From a checkpoint of a small transformer trained on Wikipedia: MLP 896 GELU.
MLP neurons of a small language model. Each row is named by its layer, matrix (down: output weights) and neuron, and shows model dimensions 0-255. Each number is 128 + 32 x the weight over its row's rms, rounded and kept within 0 to 255. Numbers have three digits each.
Before each neuron's rows, "fires before" lists the tokens most often just after its 100 highest values on Wikipedia text that the model never trained on. A number after a token or word is its count.

fires before: "\n\n" 43, "ing " 6, "ent " 5
L4.down685:121128172077144134123084096115123130156132119071151143135136138091164101155117139150143126138114170163113028131154144085117136099137178139142081126081155141147161112132092155111108124131130131075105136086138131086138158156090106178192148169089109121099147152150189142163088144131164171192078153123125083138155074205156073132146105137143170099101127191092159103133102134178099153123105131143124086184138165097156114086116146098135130182068141104090112133105113093118125114073126135098192136136116219099128097121082151034092072159181138110079088059164108161157141123128193134171187102134129127089184168100146126091147085122122142119133121151146115125159156136086152129125120123127126069101174161138055135124193088142147152074094135091041120121137155104100112160167162148

fires before: "e " 13, "es " 12, "ase " 11, "anc" 7, "ures " 7, "as" 6
L2.down681:129125093138140132086150207094133172085127163122139156090127078149175158155109114119136153131142175150123100115124164107204141114176117121125107150130118089114125117100190133084117111085139103097113093185112125144123155136201136104151101122086192076121135065140133212214128114167100092136151128132140124113105101074119079172135132140094180144117092109102188122125166079130167128090132122111176177149130188161142107112108108097127165101107106138066070152136153121052219141086135130108098089198159097151083069122136111124157105112176159102158074127141128120120120126133115178126088085139141114167107150132204113152117151158149124162106126078099191172137136117130136132105123125088162164137170094091140134149190083101085094127085077099154127176186198071119113149129114089

fires before: "at " 22, "en " 19, "y " 8, "at" 7, "ile " 7
L11.down806:095117148168136105121131120144101195161137121126079108131149107136155135190100164165075122140117134093129141141108065098175117158055141099094128095150125124179095174134152124102144123154149117152134099100185126123128130046126145089102153165111099143120140033098153130116142126122148080163043109111209193124081118106087119112182154125112132173144066117185108106121165142105132124171119202127105108133132090107096169154116168155158174118138122126124065135105165139166150204074141191107084090091141143186128121130143184129102194139100095143123172108115159153127083099111110088106110138098110117154132226134134175126097136136094173097170078103124105177095154127109111084117113104146149073094111038151196155104141088146138151168172100098119173102101112137156158128118111126

fires before: "1 " 16, "2 " 12, "3 " 9, "2" 7, "0 " 6
L11.down759:117145073096161168074117130112161071092130110126120149146106101089133119065103101105143112162121094154155117147103065180158136107144116110104128125165130120129110149078091070152171195098169150121162104125068101145127129130113156093106105135203132104147076134135197137183116088135108146085146104128144130153075139132161147131156129149200091164129183197109163154124132168145062144084153120120136052132111147153124184075083185118107086086158194109113104158078168121133139108119127151134120147185124146074101084125163152162143086110165096133220073093148129145177142126100084063116125175148159094152085135121150103174158118135169160101123107121137115116156139108154106093119097115131144104164101151131096136117221105122085145190104069151169124165071073126111164183146102140

fires before: "y " 27, "y" 22, "ic " 15, "ical " 7, "ic" 5
L2.down628:149157151113097111154187169142063135136122060133101102120071110110186185133116081115115134059154181171118163103104075163101140122191152117164172139127151149133228062118080135141102098122136138133143143111118074087130132091091107093135182192180135114126101139086148180149120175174096156158129139143130114140154119091121149131171075175168141101079126164130149118172064125111164125112163166112056108074157121122138033138180112140129104122147184154102182123107112154147109180112098095088077120187105091135201073111155150161158138131055124113079150188062147144111127150177148127117156150142129114161088096084142153105153137103167142124178126124082152090134135130113124137094143085175148128111148167125135087122114074140181102098100128100105122135146099111136110087125120156

fires before: "\n\n" 54
L10.down32:134031128111128155169081145120101112113069116101122156161124130153158169183129115216166122128207131153098175192103150178176133144134060129124140104117105120167131106099107160118120214148108158125124095138125110168159156126121160154054140140150159134125133112183113100081113130108113130092157094107143066152168162104083098129138143115131106152121084082132118131172197124127137144116168110118054061133104134141160142093141089119107134157115145157144089137185119176182145148058144104151114162166155136126111119138106152077115119090114084130158103199096128115153159158115135183153083045105143150120148072059118104108122168184101129134105132120158064182133088088134189141134124112075114111149116128140076167172048151132133154161127085106110160154094079152127129131138067153

fires before: "| " 27, "0 " 13, " " 9, "20" 5, "(" 4
L4.down223:120127047099093114095116150130119175146142112173129124093130115101174145096115033131108125107166167141141158178105088143112098134175072114090083142142178096149139168149094140104110113121129154120137089123186146116119145072117154138142121074204126088107108133071136159155139125085157160094132189051166137080105135136153119136109183154159111109125135112168075148152148073132175121141095157106145108144117129171162073091131179093079114124093162126151134182181108147130179077145090064187147140228150175031132172091118120154152118184146075186181131160155159177131129105139091110130185159136140135111084141109100119155149116106187152078166157125117129150145126095142178099121140102087131082158092108132157094123098135144119147173131144109099066072103099108128144122139164096

fires before: "\n\n" 35, ": " 8, "thern " 8, "age" 6, "th" 4, "th " 4
L2.down176:078115142035130131145086180145168102157182157055138141102122093130156146080105124128163098098117132160103095124173090135095171153172143137093134120144159114107107135123114191169090162155115147147145127125132085155105131142147153126105140087116130085119105136136120144196072155159148134145080114123137084098135115167157124158067144133102202137099169150128146188117169070142101126184116165109165151167132081132044089106077106161182089110145126099117151118156117086159068076096104128079128125103113123140112119159089117154144122145119164144126111150131089126124170146133099150147173155165106143194135083142101110146217140188079077074079103100230130070117116151057139168143152114052165136184167176139130119144155127139133174102177134098095159082110117155106113140155100104

fires before: "on " 24, "on" 11, "er " 6, "ine " 5, "ing " 4
L2.down211:124074115137082153134132108069044139089175173087085127137133092120167198132059101162129171075133072145129115167155190121123132181097171079106138157073122099148200121117151102123112146161064170135131132128087119110129178173157098131125098159072159135184157163131126130170180173115107179159135162073111091111173126114157132117150086114101084131137127107077170086171114151137074143103108137142104132145128073153139094069107119117162097139121114131147145105166101161094139124155107178158101145097186122113100140148088106105144062103119099183129136120093089126115134065111127151139134164136092075133111121109124091188050155131144124160144072213146136153120084103122068143109110202136147140189138093199127109087188127131121105132125158113140169094147153169150127159179117119

fires before: "tion " 20, "tor " 9, "es " 6, "ted " 6, "ed " 5, "t " 5
L10.down469:128097129175156127106117145096151126113139107150100105108137137170175112170070168090138190203138130120091083143142059140107130183158131114100164196121100123123137176196082108062080181134138081110143097133105141110099119092143188136166082115132108125104166119108169172143126082115090108103071151092105099159159154131061133133123115132122128080180116102111130109082086073170088118117127118129080176169113096134127119143112188143103118157162039126161101109148109139137144099145086068140149120155124113158111095128130134100185148084150130068145176128164175121088079086111100161108115156157101095154149200100112170095099157167120162131107123131111170091167171102125143140180128123072168177111152155141088121079140137139107109098120075157207185126205135130132184088186147146

fires before: "| " 26, "/" 8, "our" 6, "ree " 4, "ail" 4, "eder" 4
L10.down43:089126119117082109135171127119120122131116106097118114111119107093122138093138133084146140121113046118147101124150152173169143119162109114104104124128131114150147129108135161133147140109150133159126131128144142087127211131166140054139113183051170162111108105091102133097126124120145132147156154150119204135158182098030112089153099124085170119085153156102097116237166110134100151105110152067089144113094147123118193102106121163150148106132073168104196130157151132095138125116107093105090112124076105134113173144174128149157211160117153124145087123211110144130123073124072073192127125074136095178198092187163131085194109119146122102072145149063167144144114153090134147125089121154143131114073097108141086163160117094137174195118098112164178151099091148118179163110153113

fires before: "en " 18, "\n" 11, "ile " 7, "at " 7, "er" 5, "y " 4
L11.down330:104190130144175145063145152167191156102143166127153191113156112141092117154152153128117167185136124077106149178103135202094151062145170111108117143120110114166055090116129075105132091119166083105127144144153097057128111100117160198127113085041161102109129076095079187171155170092175133089137093096135153117145154137095106100121104186105090151181116117175121132112101180122080171097120140183102123143197116108181165170082102147113114126130135108190139144153115104091168159137109177104114126123081172149125091139130126135123163136106125153131103160121111193101188113122116138102149115109140100115141052146115092131112121140130091067145092110163141105118174124175123177102119108124138150081087115137146105113118108224066191149091082119116118105157145083104132152117122183

fires before: ", " 41, ":" 12, "6" 4
L6.down55:135124117124125139151083124123102125153168102190124108114115113141073125135080161133089155117126163160164140165126128061104140125079151117167214145086170135155126116135118115149171119118139093137129145141138112117166156117110116113172108176223091088104158163109112172141196164149209171129124126196106058118119144167144124162185110075128113088061140110136124119085144150106172136130107180093130117159133104155138089116129117169121103160183124157098089152196112108090154140118131146127149104119180165138099136164139110096062120156101117196111141189097040145077098104155099077055145076161125105105113098158086155133075127140098128174134085211095147153118159117114103141074157116149084124096111100079138103094151113154093135166143053123114092186117160099098179098119083123

fires before: "as " 36, ", " 13, "a " 6, "the " 5
L4.down38:127111083149185095161136175097106142142142105116094170101118123167076091159154088127145148138111104141185135123153179085120095134167085095112136119082170152103114193120109127150155105123158136122146153131108167129122117132165132145114191166040106109105136111160105133117089120139103191114071122047113087168174164143106115062135124144117128098139159105151160145130109181124097150105161097117136101072123160091214101159115128234085118135174148153125171158140116165110163189106063142146115138133136142132080136130141138165104136099125121128178140102098182180147152120122038120116061140104110089070149156136178122162145132137111136091148153149104133099100086153103076130111156114175130129186131143143127084108184124092138125158209082069153068081127122215097119089083132143

fires before: "it" 21, "ard " 12, "ards " 10, "ard" 6, "y" 5, "ang" 4
L6.down110:165154158081130168091140111146088119147098137142107191162135118170121119109103143106091152138134117135084130138104081161093131073061061117125102127134079129108089106104120104145214134159161158156111124126086136193136172130110070145130088121107101152133177144138132105112072115122157143162150102104078175141078124089162156141134114110206181084122126144160191146130090097149135117199147132167110087055129089083120133125149125134177120155137183137196103152173127131134145087114123067192086126069209150135133088110146103138122109083097128105173155087157093179089194118157157128137135165133113149081127147142102113146132146158106161134137106143106167105070159121153103126140110113078200160078085132222128156091161172150120109125177063101133078092135072120131152166158108151

fires before: "y" 19, "y " 19, "ic " 13, "ical " 10
L2.down302:158078161136137150052146127097143108153111146119144101128081129083130141094160112125074167164112141134176174080144110185164145125149107143197050106149131159158150122153167113073152162175114122137088163081116089095089079200103094089102090095069186176159093148117205108095124132105120144048145121126151108159105151138144155170151122213214106152117078150079118161122121129154108108115147144152132176155106152129069091168130070070133160095060105088157163122121147168144084125116110197111141138105147088120132098192123176088171140107110151091087121118133108105084123115173149171073138139179116120094089119119128144130167090090120152176159123120147150180158155092107152143131127119160092195120089145145162136083087181154132073131138135151086147100154130134129099138120142124

fires before: "en" 19, "ot" 12, "an " 11, "en " 9, "^{" 5, "o" 4
L2.down329:114105065150089159109137141131143126145134114158068100097186099111087131136064108103130132164107152078204132095158115151139159154083091143157148138154135159136093112150109165149114159123147213193144111119117136169098133161078096184159137158125115120100144110083139173129148122077170126140152083139096135117117122102116128143134056072065192091130100092147113147134135143149119165127169119130163121138130064141155081162132140095138060135191160094161087067134194176133145142115108155105112076118156098161125124165091181114074093142129160161052152124103123106093110052154199095108128157229175134106108104150185130137136159115126127102163084155082148103124116144157190217100074110143112158083125101098136109091147144109150095124138155134130140174101110123157151083092158169

fires before: ", " 30, "the " 11, "in " 5, "he " 5, "to " 4
L8.down93:137115110131130174130128094169150128106107166059150148125109165171145110110161145047144159117113132085152103158140146160074142149112164151051118142144074169131097165136170137144092110172150121138107204119133093191126206173176136125120168094103089172165142144083094168131202094132108145055096125149113125103114148098178137073164070135154104104077126114109108116122072095113129149145155108109067125175107090196120115108096109147136082115154118137178109136142112109104091124157111187133090158120152138125205101117144135164152087119199164123116137139092171123158064087147095116106118113135061109108090140145085103130149172170145114182161104156113126126151033181110140131145136150149125142132111070088090135123204111070108103124142132149144143084101166102129142121124152224

fires before: "e " 28, "ing " 13, "es " 13, "ic" 9, "er " 5, "ice " 5
L5.down453:130064131127140089065152086212125142143124112146123096131149093167088162141113150148109149115100059123075126109099071192102143114117186130092126197143074113132107109120183125115191147132085104089146075167138149113134087185163119101133122162073142163179176065116107194078176144180105192117081152123178106102173062161194174130141157119131153055108074137091120118185099182111125104138143161176096155097128128119134073078100088113131129136148089140111174106144152128127102156138136125080113147105138127113145119113173135175110120150146132113106149116145167189119153138093138152128119107148107157165078141152156139177113160145134123132079141163097130127150136134138073089146098215157128113127176112122095185191117097111141107117114082147174076074079071087112131112142141131

fires before: "| " 34, "an " 12, "|" 5
L2.down653:144167083149137136095063147107171099147169076172133086117181171142168134126111130079107139060125108161110148122136116133094172095091145124111099140144154135114104097151118111161072128105161181136141109063147151129119129163126119072092121092107105084153151142121121101133033123086145092093150104144118152089105119159147080167048115122193078135191127080102144094155127115163195175191137100183129169114064171119179096096103174147106154135138142095150141123151069134108105091128157138169065152131091096151124136181115160117165073154144163177119149119110137143154184144105132168140188110065142124128071079090169079114144106133209138106132099172154166167163116148149171125128152060093089127141125131089134118172101156189190168139090115133141101115110097135155167140095157138